config = dict(
    n_layer=16,
    d_model=192,
    n_head=6,
    n_kv_head=6,
    head_dim=64,
    d_mlp=768,
    vocab_size=2048,
    activation='gelu',
    norm='layernorm',
    norm_place='pre',
    norm_eps=1e-06,
    positions='learned',
    qk_norm=False,
    attn_scale=0.125,
    bias='none',
    tie_embeddings=True,
    parallel_block=False,
    init='uniform',
    init_std_qkv=0.0262,
    init_std_o=0.00463,
    init_std_up=0.0262,
    init_std_down=0.00463,
    optimizer='muon_variant',
    lr=0.00727,
    lr_mult_down=0.7,
    beta1=0.95,
    lr_head=0.00984,
    grad_clip=2.0,
    warmup_steps=200,
    schedule='wsd',
    decay_fraction=1.0,
    decay_shape='cos',
    final_lr_fraction=0.05,
    batch_tokens=32768,
    seq_len=256,
    doc_mask=True,
    train_tokens=158300000,
    steps=4831,
    dataset='wikipedia_en',
)
MLP neurons of a small language model. Each row is named by its layer, matrix (up: input weights; down: output weights) and neuron, and shows model dimensions 0-191. Each number is 500 + 25 x the weight over its row's rms, rounded and kept within 0 to 999. Numbers have three digits each.
After each neuron's rows, "fires after" lists the tokens most often just before its 100 highest values on Wikipedia text that the model never trained on; "fires before" lists the tokens most often just after its 100 highest values on Wikipedia text that the model never trained on. A number after a token or word is its count.

L11.up72:479490528515518489492506508494475460511452495483491551454481476459517541524494486499478500506521495453488494507494550473456477496501519499535515492540505557494489514556487496504494464502475468480516496505507485498478472511485469446528538517503467489579474493473462509515530466476469526490527479489518503478488509478535499530517499511513479539463515534535501536476536513532520503480482516519512551525476501486564519521503475511502473478503459487532474528475504476505494525492486503515449501508507534481481480496501486532505475517494515471461458534519490496491471496543538554489
L11.down72:501541535514536518482487465485511487487469501505531502528505437507492512470510467501502519451512506501490466535508498485468525513514472543506521530516496471459494465498488509526502472517469495486540514485531516519522493506450463523473498506521517487465537515511524474505518474484464493522501512464510506465489498491464511502500479497472561492562491512531498461544467452488524506488518528509478485539543532475471527518488531494496480459480492504521480540537429513503467508496497502519447549492516466483528523539480496469524497512541539533460453506499478515494477501492482509517
fires after: " |" 59, " " 11, "." 7, ";" 4
fires before: "\n" 27, "|" 18, " |" 16, ".0" 7, " " 4

L6.up94:460496494504519516511474484493505503480498508486475544482481497499481558570496507504500500514505491515519469537492475499532513498520525505503517555493475563470477496537508487470494535491484484512461509472541447509492492481504547462494530490511474524488495502471536548485509517482524495496488514494492514480544460530468525475489444465483463539546489475511520480492522519523486516514476474467468501490526470507486458503445474449533476465516523498528526463506508480498483503508447512526451518474532513522473559476503511559501514531492507460494525490489491515523506501491499520483
L6.down94:519474525513495483478471459501521520516511499482499493529503480522478530505479479505521534516526511484506550515482503518501496494452549457515500515516498477493460544502509528494512487504483513516497531431510522501525512518501519445494484550483528504499532489486489533446458475482500482510491483447486513505509463537493499489534516521534489494503443489545511559510488472489524514489512510525501501480507467531484475499454440480476502477516522497458509493501482500502537506504477556521520551464469483511488568509464492490546563512492513508478480516474497530474462517468502512475
fires after: "|" 28, " 200" 19, " 199" 19, "\n" 13, "-" 7, "1" 4
fires before: " |" 31, ":" 20, "–1" 7, "–0" 5, " C" 5

L13.up271:489561490519552475507507514514503473485515540480507469573526522489564482516502462522536501495511538512516439476493545501479510478527467494489500464479537493507484491459513456505452508479496512482520483477545477499483501490476470486490483504478499519484491481499475503480475500470510454523567460521515513484547516519496499512507507529478509521492506522481507515491476490506492518492516536483503507482499496483458495482489550522516472547497510501504520525442506498485460498525469481525484511500470471475488466534489543518526486506503504525492446512457486477518460464566479488520
L13.down271:524449479535449504487491507537511479521488455523506528485532466498478473446480486487503516494494502456481492494483473487474487429511498516513546468512478494510495496536502506490498511544482502502530520525489504474489505548492490531483484477536469498502528474529498471527485511508477505533457527538539509544461505463489507509529527498485438493512521529481518510497502518490513475493490454542482506549519451514512468491469523498475484507508451506490520537519465546470537519507517517530554515531496547507485550498532487448463498478540505481479500477521505484508505515501513478484
fires after: " |" 44, "\n" 8, "|---|" 7, " life" 4
fires before: "|" 46, "\n" 23

L9.up367:513504527524462476492479501507486530496479514517460508487475481491461533487501510518452489487520528486464519524515486475476552494526513498496498548509522527457496467510468502495522509457469504503587511533514484483483508502481495512512532515505448476496519517494516463507510533479529501497491516500513499497458471500491507508487498452435491511480502511516493504541523510471547499472458498480498489543501516485508491518560462515504517481509470481518491544548461510446508496503495543495525510515532478460463510474467517537510499517498494485483462497464564532475520501538559529500
L9.down367:494490531465483515467487548505510476508496551523509501536510490493525455466511543475474483500493508465503486468526451498469465473515473494515511533511505533497512501468522483488529480517499510532469472516560495526509482470501499467524476569494496508474507462464477490511534463443491511477543517524489546525521484490459486481493529524462517483544498513519524552499485475507491515489508513522479498515512510440494493434485527460533542489517489506460486541479488487489541485479456482480478484488508509519529512482486508468549520522523507556500495521474474516518491495494503514519
fires after: " |" 64, ":" 12
fires before: " |" 32, "3" 8, "|" 6, "2" 5, "6" 4, "1" 4

L13.up649:527518493535485471485525549487511531467463488506487519513539462502503522493566484503514493519464547486482546524482493485481496451508504451501490539492461439547475530515505489464483496489481463547490471477561474452514509491498475512496495514523472478495515523524513466494476523488525487537572456498496470512490530489480543476508497516490509518495494481481492481518518482490516522510525450485541506511475528506523500484493484491484525535498517511512530501461474483516504504474493490506525494477538435498496508477482470513475545469531456524542508519480472513519494497534492494530
L13.down649:473454473503538496538530517525497473473443496537504494490517484505517464497462500497498493526481482519493468498483501519494464514488474465498502543546473504511525517481526530457486480486533519503497505487450500430495545484467525533530534501481496527535502475506488503507549444508504490506547471546486496510511469517463524505526520527490514526464518470544519502469530506507517485525508535506480437526480527506502524503474481492575514457528480522502497490535475527547494530492502481481507500501455512509485521492506514481477491502523464512450486496512558487504466481518494498489
fires after: " |" 25, "\n" 19, "|---|---|---|---" 10, " d" 7, "|---|" 5, " N" 5
fires before: "|" 34, "|---|---|---|---" 10, "|---|" 9, "|---|---" 8

L11.up725:506532486495431481478511559500510507523491501479490511473492493547482522469460522516464515512464479465480465511492452524541518474510485528490505509470525481530482541528516494459488535444514495516507474541535469494492492517530479535518512502507495509522504491502517516492504502471541482543486475498490498493475503488496514491500473532468494508481528492489520496495500498443560497465482508479519528476516516452455531525443505487480467496538479512522522503567492488470509515500514491509483502497481551524464491529524515496483472495533461466475487529487478520510517483551545556512
L11.down725:459533525485506527537505436491473485508496443521560486484505502464495515538447500507510481492481514526513508510532520540504513516505521477470495496542533480511483508479513500524531493541462516532480538477496449483519492493521498465475480534448483491522510472518502516531471524511531502500518532460505487487540511477495475540467503548486474513433466506521480491456489506460524510497560527481466482498472472479500541484489508489465534486502511510480491498490507463491508543519542462452471495496485517487483480553510521476483518486504531501493539494482496536514528476504497525499
fires after: " |" 64, " P" 4, " In" 4, "\n" 4
fires before: "|" 41, " |" 7, "2" 5, ":" 5

L4.up252:519470478502495460515496479502498522507478493487488542492499497501499499528481457495516470535541514557503463501520458504555457531480487490465476518477518487520452537531534497505513516521519502539468524487552525479514529494503481529544468489512541471548498483510515480472542527508491524532496525507508494531540512528491482483485504456489455493511496518494503515528499531479504491491544502522508501509480505485481457456463529531521496537501459464504498434547499459502507493473466477528490497497532509513531528484493504497432484457491474474489500507492492483526472475484506495565
L4.down252:497507484532496525510488495488522506494442457474471508496508468483491526510501477510499476496504462472497505523557491524496480486445502490463498510489494495468537522510555487477494487495544509533475494449523493495523527522507561484525434534471467512555474515552518511479475490480518503524477494494519474508499471502525488575480501476469495543501492523486469506492496498515517471491491517496520474511498539482487472490478497525485542514487513476528455536545529464513513495484511475554498537522533473506516539499513503545480498496497521469510438512510444499534506494471487532498
fires after: " |" 36, "\n" 16, "|" 15, "|---|---|---|---" 5, " /" 4, " v" 4
fires before: " |" 46, "|" 13, "s" 7, "|---|" 6

L7.up759:488509477523507505524483464507497506501476500504467495464503550511503516532484502464490484500482527473474531510486518526508525482474477456506511513489470492508507524528548514520416533504483485530479485491488542483526523496529471460462453450469474493515480502503504504509494478484499513522524494483540486489491505526491509475496545471480561501499478528508506501534506473501530509463514512531485495538529542442535528532484456467516489499566462507521532513509467512485493530448499441531486536494505498540564491514501529535503530471520495476483502528508479530498509503505502513469
L7.down759:500497531477468483487565514486484483478536512518492497520493499491538488494492522495513552500502531507469539539521499486486503488494545504513471505453478468515474474468474559494471507525455536525521524467529483474524549527548555474491499486459437516497532486515513454499506500486518480481508514509480489528464481463517479541473494498456521500518508499478491493509520503499486467538468514527475515475471458527527516506534504551500487515523488462485506497502469453476503490559537482503499487478551518494503501521512497478501525509493504479485511468460480516539471485498510441517
fires after: " |" 34, "\n" 21, "|---|---|---|---" 10, "|---|" 6, " stat" 5
fires before: "|" 47, "|---|" 12, "ics" 6, "|---|---|---|---" 4

L2.up403:453444513475523522516502492497573491488508500490497438514513524501489501514503491515516475484520508475492517492527545550443516489517475485474487536493509495486519543510513465482484505492459466462491535493536498493434543479525544464514485499468518487488468501502481460487499490522546483556516504492545502507511501528503493485515492496491509491476480471529505499516493492518490515483504490534538531500493483467560487487482501475516467531478461475532538521458469472483509499519473523499533484498487491472485494455487505475471505524503510446480460482520516513536546495543482552513
L2.down403:433509507463487525439475507515517486516502533513490459495472530523553522505481470512465524467488531470522522527487507480487484480542476492537524457519497470535508490477530491502460519499480525518522544498469459458494479498536469521514498514517460505523490534496532485508512514491514492448545522481495514504442519487461497581467496502541525504456488548526504490496521501518468523497492508521530538470496489470508495489551544517524524515537468477506494533474484499465474490490469519483498499509461520511522503492472497490510508473500509536474476524464480502529497505515486487501
fires after: " |" 79, "\n" 6, "|---|" 6
fires before: "|" 67, "|---|---|---|---" 11, "\n" 10, "===" 4

L9.up623:470469505464489519503484507471434505535528507506495469526486502422477517488497526519500451533497452526480506518547529532441472449489513526497554510491508527491514495509495519488496485480511451492490475526503478479480545504481531484511460493501487509483516533499485498499515456449518512510505510547500527492576512522487447474527473485503499507475533511488499499535480467493502556478482490523488537521484489537483525496491483500544503479505474475488507497481494494521524509482495496483483521490524467499570454470524465514514493516477535487478483500457528480501526523524512508512
L9.down623:474458507430510437497539503540488528468508466511492467529503518431447492480492514529515516511491531504516533542538554532489526454502484525503507529484483500494530507481479469526539476488464527477500541554479469476497514436511508557475483498514512485470487509521516540531470470528480508501513486485505523513531522495520468499486509533444521494467481481502512516488488506479508524485524471527526494489486534513517492499497488509528492520478474553485503526561471481495518505521490529460488502518473531477512483497500495469505484480501515468508526503527473508486488506490462462501
fires after: " " 24, "|---|---|---|---" 12, "|---|---" 8, "%" 5, "otes" 4
fires before: "\n" 62, " " 7

L2.up27:490510485520499479484519471516522498504481488510503509514463468475482483482483516540498478534518489486548481485490506509540532531497460563492541514483515511523495524500459560512520476450514479496462501512509484493463471476499487519517482483534479447508471533503525472491493497527509466505507490515465488526497502484535478516472529520491558464499502497492500490491454473528525491499479489504532464484492493451498488494486509481469522542479479539510484479507499527493514565441471545484514470479542539481509516529486499552502522546468464507527489481508551497498516492492502577521
L2.down27:477526496497515547453542457436487542474500498492552526524474440497491518513504528497493468494534436492505498514534474492536509495524495499486534485493494489500520481482494497459506545498502500475477537487519492503499476523472526526504483463503499485523460534476500484503508469518510474461507531532477496464513515492527524494489535523485532515504478530471488453477477470554508524433485540504511475509482529452529481501482477506463501519493490486475520522531493507521500483494491489481479493528507488505516511534479496525541513536484505526529514485466500467457516562528460545469
fires after: " |" 58, ";" 7, ":" 5
fires before: " |" 42, ";" 9, "\n" 4, "," 4, ":" 4

L2.up620:453475481513488501534559516525519472549528463486463466523491495460511520505482504492497490493522520466494524502518518521448528527502456479485478545521524508516492513527483468509458529458506471470509497521461487487495485462506411492530456497490495504518502515512507502539476539508545501506507536478505517481530463536466503476488482508492490491484536442512520479550526470537533519486478538479482511500497492483475456490519502516526487522513507497501522493507510496440553494498474527540511490459480482486485522503502501537481500529489513500461483468545505500505528518530479534515
L2.down620:460538509532521505521507496481516495456484481519543531495535472505520505482561517472489491483485510519497517489489517471531494471546510520543505459527485450546509458503481469499439462485462527496507510496518506527512499479518490487511434479520464473490499514472494537545513499493474492497517521491493491447451506482488495518474506482502523447514491512529541505536465502519518489527490533503498528508478460464552528460549491481542469505502472539451481523517494514497544495489476501504506508486478506493499503484486493476543502543508516484490537511502492478509539501496455546471
fires after: "\n" 40, " =" 21, "ian" 5
fires before: "\n" 30, "ome" 7, "A" 6, "M" 5, "The" 5

L2.up324:505486468469499535467463501517517465536510513488500515526513459479535524472515519501513462512488467504513544504495555528462513494550531517506548535492515507512443498497517536492501511501496528479498510524506480509514477520507535487485497507473498490542464520494469454520472509518488514528541477459493502525499447488505479463464489439452497487507463546516506483495501463484513500478516497510529478505532524478547506475495518484512525478465510545509532484499460481471530433481454498479509466460485511500499508519499462521476559543520497470517468500512547502500525487499514476500
L2.down324:494458529529500462515458493456511519471421502523476532511509546494495495487490519523514458529495522456470535531498527495488491495532473517458512475522523500510536534481504494489506521536523465511520494502511454521526522495498522537476459504461481499494527499475500484521523523454498480546488509526440487478489476499491504532502444541514474471457502532504489423512495521496520502493475476488480488481533500518512552493495480523516498503482490497565523512463496486510475486467500481528526517508489548482502469537467548528514505498535500504465463526495497523515510503508522497492
fires after: " |" 28, ".0" 12, ".3" 5, "." 5, " " 4, " gu" 4
fires before: "|" 20, "\n" 17, " " 16

L2.up516:497475551511492523496483473507503501492498499531467510482494501492479490480526491522508510527465483514462530569534433498536491462511489510532559489510449470472489523514479506496499522474500456476463445523541492533451466494501456514493507477538476504502486496485532460482546465490508516452444482513491465481485496505552520528490527512496536521521537489488559469524477508511530504484503504501487490486483477487491459471517478477475513514496491493517508505536500515494524518481483554485483503507530556489484550523469517514491527499446480521504501540485505510494512499502516529474
L2.down516:498477510479465531519495488494502489454482517481547543497479475488512520486492502518537498477508453504519486551547490492520529531486485538499535456499478516483486482444522458489506538478487481469477511520478512479481455514504513525484499486487475494457467499501458455520509504492567486451500508498494450481505482497489499491495552512490539483508519526502514483477489486499485494486471484553505507506444553485500484515494549531504535495561532475508487537545512531490496537482465499503453501530533508493513531510533488550536520504497499503488459479494498482491514505497468554485
fires after: " |" 35, ";" 28
fires before: " |" 20, "–0" 17, "–1" 10, "–2" 9